config.yaml
n_layer: 20
d_mlp: 1792
norm_place: "pre"
grad_clip: 1.0
MLP neurons of a small language model. Each row is named by its layer, matrix (down: output weights) and neuron, and shows model dimensions 32-287. Each number is 500 + 50 x the weight over its row's rms, rounded and kept within 0 to 999. Numbers have three digits each.
After each neuron's rows, "fires before" lists the tokens most often just after its 100 highest values on Wikipedia text that the model never trained on. A number after a token or word is its count.

L3.down1210:496451498394455486504469470416497559522560539586608504512520524564445490497605442466474451502586432505494441598482405506523520450545461526630432593455463525513515463385514491474541483422420514477546462572443459492502562441370486539554461477374500485500443521520488438470449548532507515538585424451510476616522445605486481544536532530522557557466510490516474532537632439511483417473511539470444568517454450498453486406520551402588444545463463561603541456546550503495481518519486556500543423486543463531508482593449513482520554471429541480474551536491486491517550504378507472502536470419588443456464520596533431487576477391571541445561511531399466515525436401519512502488464444435552556538549560497513545518527492508422484421530594511512418462527611504461472521392542549
fires before: " |" 27, " 0" 13, " m" 8, " Goals" 5, ":" 5

L14.down168:473598461496461490560478528522369394528468462496511440435544439472495557514488499561478495472502555511579603378497455488536524490446465474479531486628506527476548498560500471576517485450535377499495610459527487602542453571462487506480464534494564500563493458462529491499492558467453528531570483507414421530528625498578560497503532587452455559427596615408577459579459468412452499407451548581407534518477451477492559489516421456532597601460498589461460468480503523407512535375567510569418540520496503506525452498415468556547439527448488407484557570513450483573524460491464519483485464476515507491521437505593534528581594546596489550467460455556520452467544572547556488490460476566477441516513472498507416510450458524473507436517551488579434456502405520515446581517478452
fires before: "s" 100

L14.down475:507567522526458502559400477552469452398427476550445486473487467473536408474507558558501508546463530511505484540457407469619536448541491518532487456519532513488503500536493404421469490500529555524595480619482494511507515555550534569511526503562441536595529441475480503541481434390430464545498480578519512560498495543455444569436508511460529543450485432557470499512419464458489437501533619455478623481458430398443484536454525510486536536510488522451584459450448517465580503517575381440426504534519533489505572462490436498521478442546500447431483435492569475558484509446504442458578489572459590498549527520517544422547453474521527423479524514498561479464519474444568452625385526451431537470503435520404498527449499505490515528563564451429459469491561470480536538549537581
fires before: "s" 63

L3.down1363:447502538515512564484534370481519458557537464449420546473542577519513524427542451513605453504574515498548541474479489483511421497506472577477634568522459575538499503482487538494500504480601488521518540470503458418573459468549423438527536525482587512455615468505548540560466462471483533486459488476482482477537487410478535557438576585604406505457489478517483483466464521538495340502580437575471566442510497514470548526479452463501591455524568495514440487536423448445535481487395481434507505547455459522466530545495462391398465522453438418498537470500454363519572495636503524510584487450536501481438414483505544571432401452520486502444421476601450600460534459478482471419490459506509540581608545498505424400550467415497569452536505521574524452523514529500566547547550546
fires before: "\n" 77, " Beijing" 5

L3.down900:494518493487494444546460549561506545571488626419504522614501471495564450488544479426496489449519379515411555478499552522513552513424459468492494600513476474399532418487462504507508550491522564516488574451521521528430465357443587477431475522541422434545476422504467530466494539400548480440543564468493480466567532555477532460461471499570385470502541436450499502395464425499547500594486481528490471565483492461447500494397481524514482543518505594454479447540509532356558464534491494482551510485599554559598498436449438489462452520508473429455545446491584489531461446532473596530469452530551543508469565488610472520483541495483493491572470492508458516493545486518508530395470512569357488553512432436475454598482512520530547559475428495528440591577503498480533425525397535
fires before: "-" 45, "\n" 11, " P" 7

L3.down1762:448491505538516570459441508535438545494494491512490486435504605541399550474518468487540482482527569534432570484544481486353543470513513480502577520545433513555552490586480525498543524489507535473473649504511521510431546484504509514496511500488486495542402530520414478481526507558432434518403475503455478563461549494336593467537433527512478557576514454407422594523533578492504512559543616581526496552429528544585461467485454464484443459517528540477430471548401443427546572455511433426470498495494573520531490482588527422488479494503489422549559494513491533477475568526471492545490538490501568517479575527511454457484469471488555505384471539493384507412487558503306527503394513476528480512524541485523551444435449561509483484539474477568579426443493461451443564472567416
fires before: "\n" 72, " " 14

L3.down534:451479532566518540459504418513536576501539509508512506509440403517447454476409493432513559497539476506554495478449475565506419544478563555463596560596602524471475436457438440510470479503554535512463564569537484539488498521481559523488428483575453428411512488515489518448503446549570463529538500412478497484512428429576483453543495529526460469567562480512524432500592493505489493519573525593431571522455581610555550569501552464588556602507575628541518436566456504155445534412517503507466546453474520515549442493568534495459546536566464482531479432482576503468483433488432486528417573526463451517504450492495477457491474478427476449509561519395493522488536535497615543549496361482540445442488617479582520487483478457504511573538486528516525536599529455530490473440474505
fires before: "\n" 92, "-" 4

L3.down905:470563509539454600518472489537541553602464489479480519504478513465447520513537463524417502453487443525502442505514534481558450429509474512453551563483530485484469462461434497571455510514417568485488537583560552580532515520527383535535500476497501560484546495461464447493539525444524471523557424459480479439483439498539459553558446460548550485498510507578443507432586446557527435513473538475374609449465493451558497515470551451527509507539469577478481469554508550418603546512433502472460478518514543580495520456512495482421554554558427545453469479480458495483450465596436537561456533513598425531464541443464532489441461435521460530534556590517436541546598482511587528597512479445545465550574541430553523483527452534514521530561452558476435490601460518562544460438516480
fires before: "\n" 88, "-" 8, "|" 4

L3.down945:574480435519466529453486526544538577568558478514452517525481547511464527513483449536388530561448472515405562549453476432555499506525543490489630481566511526519472486539459409531482523397538531549470540545516474506483439498503433481576485516486531529443543517503502475560512467465633503576494519489402420397575495548573537459474496487564583554557471484472427416453650473507482462520508564484453419575412484458442548490581518424506467401514512529537466473543482541405587488527477517553573531403567609461478498483491467490490506540512421476471507507527474520457564483492447480517528503486608536559467518419478580547477346460429455517501517532453417554523511521533513571541646385460548392537506534526520473524566491521450492538520463477466486557476399580498436517466449537
fires before: "\n" 69, "|" 20, "-" 9

L14.down1226:519542517531521548468415563488470476479511504594446438491499522476493514523543550496618511470505478427472473543417528506583572496546525552467421496444452458510558546468421483492522473448567445524527505465500397568536513544466598556573518503433510427511501499477593461410438511449473448487465468586549478466466560447484505410529515523496538473554494464573498528509482441363546485493515459470404547524528400514479513541511482441533515510564413483425450431518536543541571446491471507522446431630554534458480522423418473549543574510542523495566517508452496514523482451435463445487526439425420414481512428493549489465485489544544576528538459504483552492458557504522570475473520558454555560510494456399517507528522579512573562461526400574565509538546575480504540568503487573
fires before: "s" 77, "-" 4

L3.down1549:477605488487484479480461505366540453455538445411508612405569449447508500585460572499564492469597453431516524465560489490447477446514401534553580533478438534545504555492544530509574507543511556456528537525537581582467575468504515487570605421472540532535457500487510467491418447499364439506444470485504529424479522470430556558466512456478514555485387502526502528533518540423535445545493470450560414460493556444447476437514548464620529503363552556491545608507572506581498593458426502442465556562554531472451513480540481406482466523569492501467466486560532506543548541534499519476536415528453490423552503428516399419513571535513511517544454425539532571461483579543418515597485524510552478501457582421506485555452564575447408466564522569544462432407508503564501522507543498
fires before: "\n" 57, " " 9

L8.down481:501590477558417474416445423371499463521527513508398527532510481466487525502518457510523512534536592535534438496533501483448556568508523525497464557574556600555578538446465452483516419404524434462462473518424511558466529451511566559524513514519467546508433564521448465468570556532503462451549517471629454613498460421526471494503551510511477440444522587536478456515471528440520516489504406507444459422619494559579508510561489526513553543542485550554526565410377461539469515495433496533483432483456505443518481505525562539587529451473487420466557444577521458497577579508496541418490433463437433576522403498561580509566589571483539515459497486465524619427513362459489544488479497520536498468457452514560571497478436465409367443432555555455483475478530395501519547498489538
fires before: " of" 44, "s" 11, "," 7, " and" 6, "." 6, " to" 5

L3.down1265:579507544499495527585570440450534560439422521516500470540524492473528493528501525477464477434486550449597522425512551569481515573626480490536520454569470483471424510479492489438564461568462579472443525443439506445513515487424550473509445509486521471466530508490503561480617577522521571464505517558524466525502448459475423519548451494452455466489471477519412601501594575502432494542404454543362490471489492588501498502540469484433518524540445521468560464461518516530482507477482467566442584562504499528483500501535446451518508578438589422415575518619471474532489611541479509461483494544486540564381552579514472533500518527573517548561505458545482522479503505460470535571492490435446491523643540459433528499542459474461500535518438471470511561547545513513458567377506404
fires before: " |" 32, "." 15, " m" 4

L3.down796:497469480514514423498497481548475412517574472563528445497534547462503454512532454476486532478530453556539382399433497561436470579475469536533557522566518565484421481488465468449542491414462585509413433394413484520400453562527503470580557573473526434584498512525492468485428485535512524497565426458452539559523515439464515479466474558479529505453473407522440437572440491507553530447517626499417605545520465492530452474562476515412498392506543471515506533558526489567572521479574603535531561413403529547616445495459536638434525485471577621425463496492473462537524477534589555472414539505420531504507429409460526466529393344507492592572531525563502529464437479581416547579649497562598514499477500555493547459393499357550541474588582495495461482485584443519452377480479555
fires before: " |" 31, " 0" 14, " Candidate" 9, " 1" 5, " 2" 4, " e" 4

L14.down730:414475579591527558470557490524479462473503482460439480566437409572603512526498460540551463560428510506484480422542506529432412432523538435492447542521545467519444594480541547552513562608511557528575461457465526515559564437473479525504487474465401530524424554579502480558468539423555569466507491542481593480494446473419500451517533480549404502479525524467513565524444530532602544466517515485491524453517506590509503493451447492520478469466534542547461562427513473580530538472522564501452417408509560548512505523488508507549439499494452396427500498490549537503502494484495479513406452510430505468531615546523470486506469582438468422541527506469466470521454528435503503505519556485489452557465475565471578504464496481481525525407545567495544568484596445536500537584603492
fires before: " |" 28, " Round" 7, " is" 5, ":" 5, " (" 5, "," 4

L3.down575:595566520509513515577538509413520509452516420547527500456405461543469390567536500451474537487479491452515468507617492480558633478554529558586409502589523517477446533444422459451503423533493483499423495556458542509588499469402453491573649477540436550501542513545500516542485516408501404492521530499518613446425455501517467445531571538552512550447481480489467499454568513543545487561549384481479431418434523499370469479483583514483486403550499541531503430479530496526478491465436517498500524560417517500550562552532475577476468457427515480526436546481500521565436526581461439420404492492461443388515421514472473561440528515476516481538476425549419505602483534447505571478441435484391424579466463576507510547446411497488534498469548455521351455550554509512532557467565508
fires before: "." 65, " |" 14

L14.down72:503431575528545503465437569570493498464557539520537516549516534535559478495526484490460415530563476534455467456477464496469463492511512582552591587532481557483571556455540534533612607587545601489441551500469491428570528536562538552468543454454446504550431428591499417449566480423466497532488529506558512551510495489505513510515540357534444456538449554420501503537399448477422524543494531518528528548454593416483516503474489525485484471533506533485485534595572449468486506538482429552405488431499495460534498486509464548560488462485463441529477502468557445455502420468543524417468508479584424480415504484549600436503517380476433459633489433570468575426463484496458485477462504453534487537422445379531593500470557507523531519531601553393407522437432505548446527453470546
fires before: "-" 62

L14.down1651:445498500469509509583546537513427489509566569557449535495378513495541520501556432496472502517425590608537455466577543485517459503514544567480465584537457500436500475435523588498524466435535539480448483474448500477505494491508523518466487474463426472481521437496453566526487532521457454471571557544454512539506561469550485518547539466471471416357512542543472491553402586550587486528411522540451504522384495406475518514425527443487546481600537618413542434537501466437476516504573510434503480444401506517512538591512575541622496528589519476416492572448470464307505622515387493567426439510517477445440520528527507459535555524450505526474511509454450530490560554495497513579429507466515472510351505528477583535394555483488394436490549482452534498556490459600425562502487544
fires before: " |" 43, ";" 11, "\n" 9

L3.down845:463525427473449485475591616423432410536510506454501499610405506436475366539502540491463457434555464492578411511638506535504491584451481549514437417467508513461507518484474569462503493438460465504432508490490554382395506492582514452567428579539496538500497569442454494529448486584592588504567503307520443503494447494462594578469444450530416453428574471557519470490490530531470487550414481563520582495519501549479547441545480565468456545493447595541467581476504542456565484465493514523478521518446550581490491459495396554495496510532441505544487552441444529434389407465437501550510474417545392479508464484538581471483563515486537489615477472540473477405472418580561562472542545557516650508537486559465499476546462549516521464471490488407500616532521478426550494527551518
fires before: "\n" 52, "|" 8, "-" 8, " G" 4

L3.down1673:500506444511574476441424548540515626522490494476499519462447504491458475447438536464478483539452484594535514485451561481420468513529448498443592439557636389621478505490490393541445495488483494529466460512437553592488453439502439501479498464536407572398551536519527523522472526542569467572482539533481513475536531442509582545492494458529524437500536426513502457478576523484514582425452482562480570538417568437563510544530493362512528564551528585565551500586423521305526501495511569498498571440532561447545539443485495536454521598553480453435506442569515500469463477489511456550578613544503397496461476474446482376472492494391580535511499530378439564546627548538532479529530425530505454528449658481512518483484515468453492500503439506595499504506411564455562461442494497
fires before: "\n" 93, "-" 5

L8.down628:511444509481509509589499501422498423505417517461527488446484453503518497514561561536470464515452462578449498430565533451460445496444457513578537529552479471491551501512494466546589467502560475445548459503467540595453479511553475536463532516521469504472520410543487486565488560471473466482557488511476507529485451540516428418497457506492489434440520534456604539523613487493522513540463511511500509549455447438660590495551494479559537446468639502542499558531500480141486526482433392461461509526492550493485611449485492513519524551482436475534484482501482503551473471525402506524591486451513561584435433488515588583535520456459540572505405567490540455520572599606497515486611533489438535469547412556463494564597424563575434517538507522514445533472556508496526544477549488
fires before: "\n" 72

L3.down414:548500400498623544433484478481498504561556488374478427537445530393467460412543477517524437587506440498566518515621596472513392445442547583453534441538471398466494561567486508442449520476509521450478459479522477595505412485492495578555454487589554559496503505472469488488428506498581505572532531525490555508460445523529465633500477506556512367522558439570551540489492503479513492460523549530484593533482500455551528571509533515450482588527509516501540559517496532387439499455459513463585472505514547422583452474487525516540485552561511518520537545522511487493446450543526403501447600506521459543605451536504489556481478511470512585514464520570576373512513492478460473505495459510511529527442527525546566360512466436489526486539454485448494515469465459488571376541497469
fires before: "\n" 92, "-" 6

L3.down967:539433462505512518498470547517490507586531465482523514507444569544503501523426484546394559588476459565420472528526458529546362520541576537462637550571498467513488487485548371515479543434534580553482468498509438526519452545487426538467488499534506592479513517543505406527510512448599479548484513452411443385500457500536508489491487438567535505575518506448435429458775480489455560516525536546462490548437535469476550537557515361512485518454501527562478469537452549282545516505487514525490588443568558482494547500523518447523539534563448499532505529548481464457540418555460493481495564465549487620443493448497537451509395491480434462503573513451437509541551498599490550534562416455555344519516590532546518472490465499461484504559438408500456614486423553453500453482434495
fires before: "\n" 92, "-" 5

L3.down598:479489474506476582550507345483566550466521501496403445526502511515539424517552460509501398509437491514464614401544514554452520453598472421515618541500551459413530475411462511545540488406507412543529525441543575510531479452517438458601417556510500506507407618569485531466559508589412548557512494475492464510498486600500434504502438539378568537522486496463480374516537483584509456489487402499470480517480546543491410571482587391490540562456497517519436532574477490459485502479492558456436444471438567598454443568529580545460485455433442386510504509598598450480431413531497443499588506512402463512497515537496535540519486568459459501489551557607434492425493562541540460448556507425492495494529430551462489478535499463534542433464575441484468444536515513444478453497398471
fires before: "\n" 82, "==" 4

L14.down563:534502528492451474510508512546482510498497488516403471484560439451588490546512549414463490428506462460516511539484524517530511493468549514476593429543485468429506498580488466542504438497448450442591546523506447604503450440507484541566544515476580495501516418505524454484528419433546570478574478540405446546474585510462463533547468480508571515473465450517468505573439589501436422370493488533489514422506511518526523420537421517518527480545558521467462497457446509389437515514506542474352504532488457458442476584372523547495560453582450411445512538451456402593536474452493471399471472474461559527492445558564493520553534477530412521491499418539533462556495563512413480454543516567428443427473474467529537578428523477458526467516535443532482508432561541467440493538472560
fires before: "s" 100

L8.down1765:500494553423540527496480481536439445590530504461543570534467424473445569572461561525439450515473516482476452424469507489568487507506518482537458537579528542575549589513526480484566518535447421476373468469431490485475512565508471488547540482465540437407469540546494481478540544455507581554488532549519471481441614599531550471537474547485467513451475583518407466606532546548502587372425584500539529489487560533530492483499522452556441413520494534457489507471423476393619447435541549523481516446457582554521517458518563577522521517535407492516520562528535475514505522497405541565508532436511567492557481448476481510461573519458555436444470504539546436420531477560484461473423504459547520502450463511538490578450591402473548398440547458477454493432499519620511502434434442
fires before: "s" 38, " as" 11, "t" 8

L8.down130:429470487405559446528454512534535486545404545416526513457481490485514527573422420548522493504552536538452459556530565499512449459481533579608516504488471454439555501513505484423470509473489567502526480539520554530472419559485592455523409454584506537506439480580551405516516422584552543528471553517508579523505505429492598592601462494535436588431485457473389511519459421555505484525615502496343452522500503499597492588598476544422475483490613499447427446481411453431538484536492521489567452456523390572525500462467422435584483558456543538523570459537501527556512509500513466524471585443427519524442424511482475489529575432491506397428489502440512426512541486500416512526479472497488499561543441420451367554415509518540496489548558498513489424452473409453495533528572560
fires before: "\n" 36, " |" 29, "-" 6, ")" 4

L14.down1481:469564623510412468489470430449424471608468498435536438450486484415462462606436572552487469483435464470401391514654526558495501537539390395548514424553424529529518479494479411552480481449394518471617565487499518578476531469525516531546545559491619444577504453536488566492517486439460547447510512513512486525463564455560483423529519566506499568467526484476508382509447529504496582419517583517470494543517490552480517507563460544542482456535477539518510534542400495485567481466460478545480572494539515470405576550446518522380564436402488493573482511460439461509527382557513462407546510493548479501538577461569520456517505462486373574448532486480498450512468451530450464447463521468559355568536491516455461502479501587502482522453535471416497596504579560488507453501441595
fires before: "s" 56, ":" 13

L3.down1018:570425473526499598442521419478531491455486513375484573596431551619566520514539448464433467535502394516576518515531512425427491527541432474481478467618477521512478406477558422451410539539484411487527522429536575451464512470573471579491506501529536501536524530576539399533365572518587495522543551554462408492474459518426530477489403501588527446601473532512620503461429482452488518563457483534454460532544432555533519462592586493475499496474412517533474485524394512306482511542511516469477482521484478446409489564475588543437539598483488423531519501467448560591478473433499443493464528420445443498492484545520452447445587529557573485483477479400540508481563491466525563429441529457499567476468475486576443588488464491550477484519489475467508450395538426463456520457525484
fires before: "\n" 35, "-" 17, "s" 10

L3.down745:544469504417553578430506561462480564551470565456428521484498485501509606473463526502542583444490440435566561558574433384479537610482521568535514413448531488434520475431491505556509440346515441532450454535447500421548490495520465496508503482433490580489553512516496489573425532513522474485486424419489581492475462492567546498426509581496413502392527514536568462481560539543548588577413448509510605446509485612556518492587515443508513508545530541515527496498465558402423434494433535434448466546493597533442543508482490399563524398474404491490487640466570539539503510511489508568522398473545520510458567569552479522476469449544533473429504467420499433454539476551478528535479511533444536548533501522560533473520505474441466582502523546524444599577477436425530543467562565
fires before: "\n" 33, " " 14, "-" 4, "Species" 4

L3.down624:580463524507474476493547473630476465427423540459499556527500533507484552508473506501436422478548581519536473414477466516520468503391513574493486523439444537561465408417603466513487597477350537513485472570498503539647502418526552494477570543550535544520461540524307479439393551558463553524644457543404442449513431591436511524511466654525447482515491536437536434447494384477494441480538556554539536478513465484550498455478530473533550443496511439394452432496466482308513548487542570475560547465539530529535534525455559446432458458610474515456575524516493538528522543440423481506476482472584533501515519519571471499543483558494505428516498475365499563476460555538552438542472495491502534545465434506528493546433504499440452575505530393439555540508453555558547476483635502
fires before: "\n" 53, "==" 8, " |" 4

L3.down996:546433561473524461514510504450617567456463496444463492454481435474452469509556510549535507549446459533404512475500595451479449453563571560413560480552381496520477597504442512482610494548441545471502469515513443508536420523513514595444502489565554536514429410560509492489403523383452603499546517510442569442520556546452572557511563499474485576504430436527545516450551506398441548472554524482503469501488522452420344521500476445548501468492452496487554565476436531603439525544522512487540490498500477485497560470499482540461482478490419508442542527471519417525570504442559525447553518494536560552505494498543578468476562550509583541519540539550461499547430529443387500534482529520601544454593459442485502512406404536542471535575534463478441433475462546519493508571429440
fires before: "\n" 47, " " 10

L3.down411:535434501503479564404487566519429469389451509549521524549510613476450432485377536541521465493511555499570520363634560513491426506530472519573578497407527581520449463516615561554562555482446470544528587506456446483477444490532485519538532489500401459516518477465410501383502550431416496492523482525534497487483436489485517437541523515501471563443419488498497469486583509575541520507542516462479545588564460501527439536506499537564505544479538467552524605470527466454547460426489442551481578447478487540437472497513503500528592520440496539555495534501513547519425584441569506481545582367587492415520546558517495537423554453494538494610470499594479468454469477501523487451492476616502541493508544513557501547492515480431474515499519499471494488555475546545569517483572568
fires before: "\n" 58, "-" 4

L3.down226:438535507468527451435480440484572474486494588475529549450494527412402475544553471439448486496577468466458459504577510450489584433470529483513515554532530489578529490503460450517472567450455527518392572443585521539450423527631466577470454543497484507593382494510468493489458511375460566513478496428455452511473535466555541466551464447539478547521533483403491441590558533414509466537401605492494457538534579429518497480500474417526502504477522523521493531555555519451521462509481470441449459430430475506510546532569494481525474453532399494447515445507513505489522465497540530565479523476464558595535480527458435390537474444478443575457577463435403501488469505576387567516527588429553488479523563499433508566539462566393520461517521534529510447576484487541444467407529415
fires before: "\n" 52, " are" 8, " is" 7, " " 4

L3.down1243:532544512528506521466525547527499425537576487484433546531521512434474477578525509565476531493468474526474438422483486479492382451486511494522541514534498413444486438549524413526535488544470493500545539477531450495506438575463433465469550493534490496447469525510536469468507548546581554497489523430480431578571502478544373453529501536502482598396533526522511462478620506502446485480518423507615494553537455503555585520471488422665547466451626538563519462527445509226541513541488566516464492526533532570534455439518524475418566533452483506560582520502613506504385520520502504550466504487530485398468472535526608431575521436446457530380498518513511539599546418618550493522523431474459459544453571403502520449499538460550497472440485545489478437568494360470481546508510443
fires before: "\n" 96

L8.down308:581497547487620498477501567474437508476494427531467507465457505414498501558538459481551473506487525442490501348439503487562506477519556454467419504464443545535421529478481544505459588468445521467524451444447433568533516584431544546433508511536498521547570572482498585566470486477486504503464448576437501430470518526467467537446502506504471441508497486632502357568475538403498492459403534408518463476465523452506515438516550493467549487501486522497483570537494478532531502434454513564460483472477503672485514490529495481519516520476456498549568614534464475445587462506460513513516534508430512538441489540531573427375606416462536474497620524480552495520528506591505443441532564468511484517555466540472411511508459586475473550429509551486493549564513519533490450484558503
fires before: "s" 82

L14.down425:541489503595447500432525505595527475477450553476509549499461431449533519485506520556490443551553587550459598492381483476432557439515408443474415480520406503468451452457485460510520482505523498454458453566588548514468484509465501428420574521571578440509466510508495512510521510470534541535523555540441484462593480630457498476570522501468507559482515414441572404545551496495491453404385524469525563526521467512467467417476505468471533535563493564367442537436469571531501588634509461531529391524557482454447518502481429556504438458512479487581479487477546465580500395462474483436424375457535492503535526563490429563540564506461547473463530496475454521557510441477464576463517563608531450435459473420545543587420486505475480509541541404554552525428543486540580496543508499
fires before: "s" 64, "'" 5, "ina" 4

L3.down1495:473486460470557504399429523507504525555464486502506520565490520548427518464478463508535492571509538444389519515514519511548486532528521494415478475475490479569599549417527461536413604454429433489475609524418550565459524570527429389485601566538452543450453584587448496469464584442452547539502464503461582453431437382445554526446512553498506526434402467542454505601505462510509475520540539482540477491605516541465564519508508474521536445500592462441555508496458441173542439497502398500479489515510484383455513487609502453437450533542501534569523502590493442521516550516484588511440465492535496477622469450539526491512535546524484490525538549509489554457425501556458463489519574545580550520517509522510578595551506511466441493472534538481532464515486587519514520491508499
fires before: "\n" 88, "-" 7

L8.down1547:516437453523498542525408484551487490471530439516441396558535490495564590546498565430449525472602535479595466481527545512461505474586428455475505440533592412524533519498483448482441594482465520598454533504426424579495538561490504610522533421540574618540504483529510447456500491499519498515454457542486503457450486441521526545501513454514550468495526567565554581478410531434495468558526596583541525600480382506501519533460553488548474569531438483508433556512529543556413558485531535534404412530471537457484535540544577500428526512494476334509605430403509436561475569415533564451491544482457426441517515404545380501559544521503577520516489532511490421545482515470482424472490558554581577504489525400548471561502521522417468469398531560516414535465546555422542425516446493
fires before: "s" 72, "ve" 4

L3.down918:431492445453586592402371508438542494507496495440485491524518526505536520497530477561489530517563463484531476485549536537561448522462477558437483509412530428487508420439505567583478463448486457521470560601513539457383530586485457485484556500542387538488507515413490532460519577446580510464494487464526463518488525432454505561447490488541522480536437571514463512426556514515477546542376517517505483523483453522514497439464518482454464507496532413556510548499449535506574535597523491427490510490465545530564498525492461404572470480424492428513523491468581575512596479479460398489379489490423424438455459562445520461458421562602510479535512618542546505548570472552534527515442531549522389515556471491553568513572500468522522442481460513522551632515546471476528508537509518
fires before: "\n" 63, "|" 18, "-" 4

L8.down269:524489537510464478517504485521529527520518533546483417534417491427462463480536542456586443503506503417520528551491484571502561536455521459517476421376509467501526550483516660528515468578423501388594545512494482500469459477488514502501472480480468527527552574507460436491490498514544508451465483502573452510590556479574518465535493481479460519592432526519513531495513470450380526481495520532475480526495539462483554500536435492486526511472556499476495462517473413564459458552441598484462503572445544558425418487403504486472549430468454557574547504526492561556529479420524608528528485574557608441537472488594500518556497546584611514540463483446584507413456482505571454508474502524435525533462508492403449565508484509483447510531497466458585391440463503474518532579491493
fires before: "\n" 38, "|" 17, " 2" 6, "," 5

L3.down652:509529489529576519481541442597414530498544597370491481538588483496489540566494547507488433527503479424466555519385514528501512569546548583432451505517407428478525452451533518559551500442583448571437496442484486468502528538455489525435454468362414488437467415522419573468487405539400566456524531437535595500472625559560467559498433601526432512472435526545616426584512559421583471478449526455596423506347484473574540484436506582498532543590543566528564462416514575561540425394475488491470508579440473498494521488518519447574508493497515539443533463542518483466518534469498494501524535497428492536528526499635500433520517481473484472493454492513537472472550480506615497479446576476484499448523477535580476436521475545425440439513492424518487480570405575460457477495501535
fires before: "s" 35, "th" 10, "t" 5, " Best" 4

L3.down1769:498533525463440535475522493438509535560520500422435449477560500568485585490460599639497523551437553478505462521453430461550561565444503458533527498502564585596510571442496466472418510597556565541591452503525492593509559491527476573405448519547495511516503509514540472451529483394489520524554445459504533428542611498601358485467463578454428530554625498420473476488484474498450522524445528508503436544349543453460409574534440425493512502536450461454534407445489476462529472506612495499517481463572544465523558506521464553479513528417484557452497536479508506459457632568497562512537510539453480484562530522551538491570489515450377395525571434440465588390493506489514495535478507501539525591528491580494632473471481459518537484488435623490548505445436475535498474554482504
fires before: "s" 46, "t" 4, "m" 4

L3.down412:491445403509325459471460503430515455546427493548512525414536474519476451565435552543414481536538450552422577438488530422578468445494524612495529507516461515387431527465570486560449488437513591493474539551555522535508512540479406501576482493529555557487506484497539497491579437438514438511444541437517524504498490455513502516481472602504552440470476425456515530537538482549455507484422454477522445490485379410528502498567499425538453446401452452511594436524545572305560506503532511464532470534607424530572510460484413509445526518529414461554453554478542572444442506559484492537456500435437492495382524443506511457494487556457446557521520544523449517347491499471552479477479517429568524443514488539567516535454550557486435550460437539525514476459443489524429585546514452
fires before: ":" 18, "N" 14, "E" 9, "W" 8, " mass" 4

L3.down1425:353540521420526453520533447480545485523594512559466549483524478500482459512390494509486470568480550556444518457475484406497487460510476514530522485498526487498531435440413543488394504618632469484490574480485456463585542438408507494526470577579494492476444503458539543577508430553459477542527498605495639581448548433505462412567434516496433491477555503470513588602373487432561455492540408575492571382427437469470495541533470521445517525548505553448492470494567426388370488530504501553475528548444464450519493484516567560552486541534394476522482542587498494541454539460534477513517468465454543462526515426536549575576550524594525499460443488540425487586496533526426513456486503531520507513505497596507489487453512462488616469472562553445556482498541470529557479493519537
fires before: "\n" 93, "-" 4

L8.down281:494454501468523587486531521542497460565493430500545569488401535507540496513441513516504539537480497518570509504553578437536370544487518607414528526513502488587555524517483454526515459473492571415450527507470434521516414531496515469499448525480460506458534511514443402465505460516453476518535521474566488475524486489500517549506539482521464519453463531463412508532676424500411515631559548541464477496443557512546457583546523463488473543539610462523497434507527468000476526517566583425479515512479427503499488461489545469533499552502542500565566527525456450554510512507394557474514534535481487453497472531530474460576444509514480487469508554443418471535499576603561454569510482542490422501517473570446447554443510466492489399607484530464437540550429518498495491393455451
fires before: "\n" 44, " In" 6

L8.down1179:450505455513419578588447539543490413535516380492466496610542461506483606525367471462516459460520514483445466485482490609476524419499593561557525476406535511512457520497461545482476494553439433452509435559514525575491508497533465399517583545520421586520414493483539466444493492476486501532484530489560499503482460425530549546566501441502482482500508467513430640544645514480560462573527437510539522461420463486480532466450397480459459479532533549556575489514553485530465517545561478509419468406520538459510467434451579532602504534504515474532465391539528470516532530455623452560520480517416538484491592495563510543520563549486465482483549527449565551414526491506486547541412478521522506473489529511562553527479546433416489512588501496434536444515509469386466483446543455
fires before: " |" 38, "," 18, "\n" 11, "." 5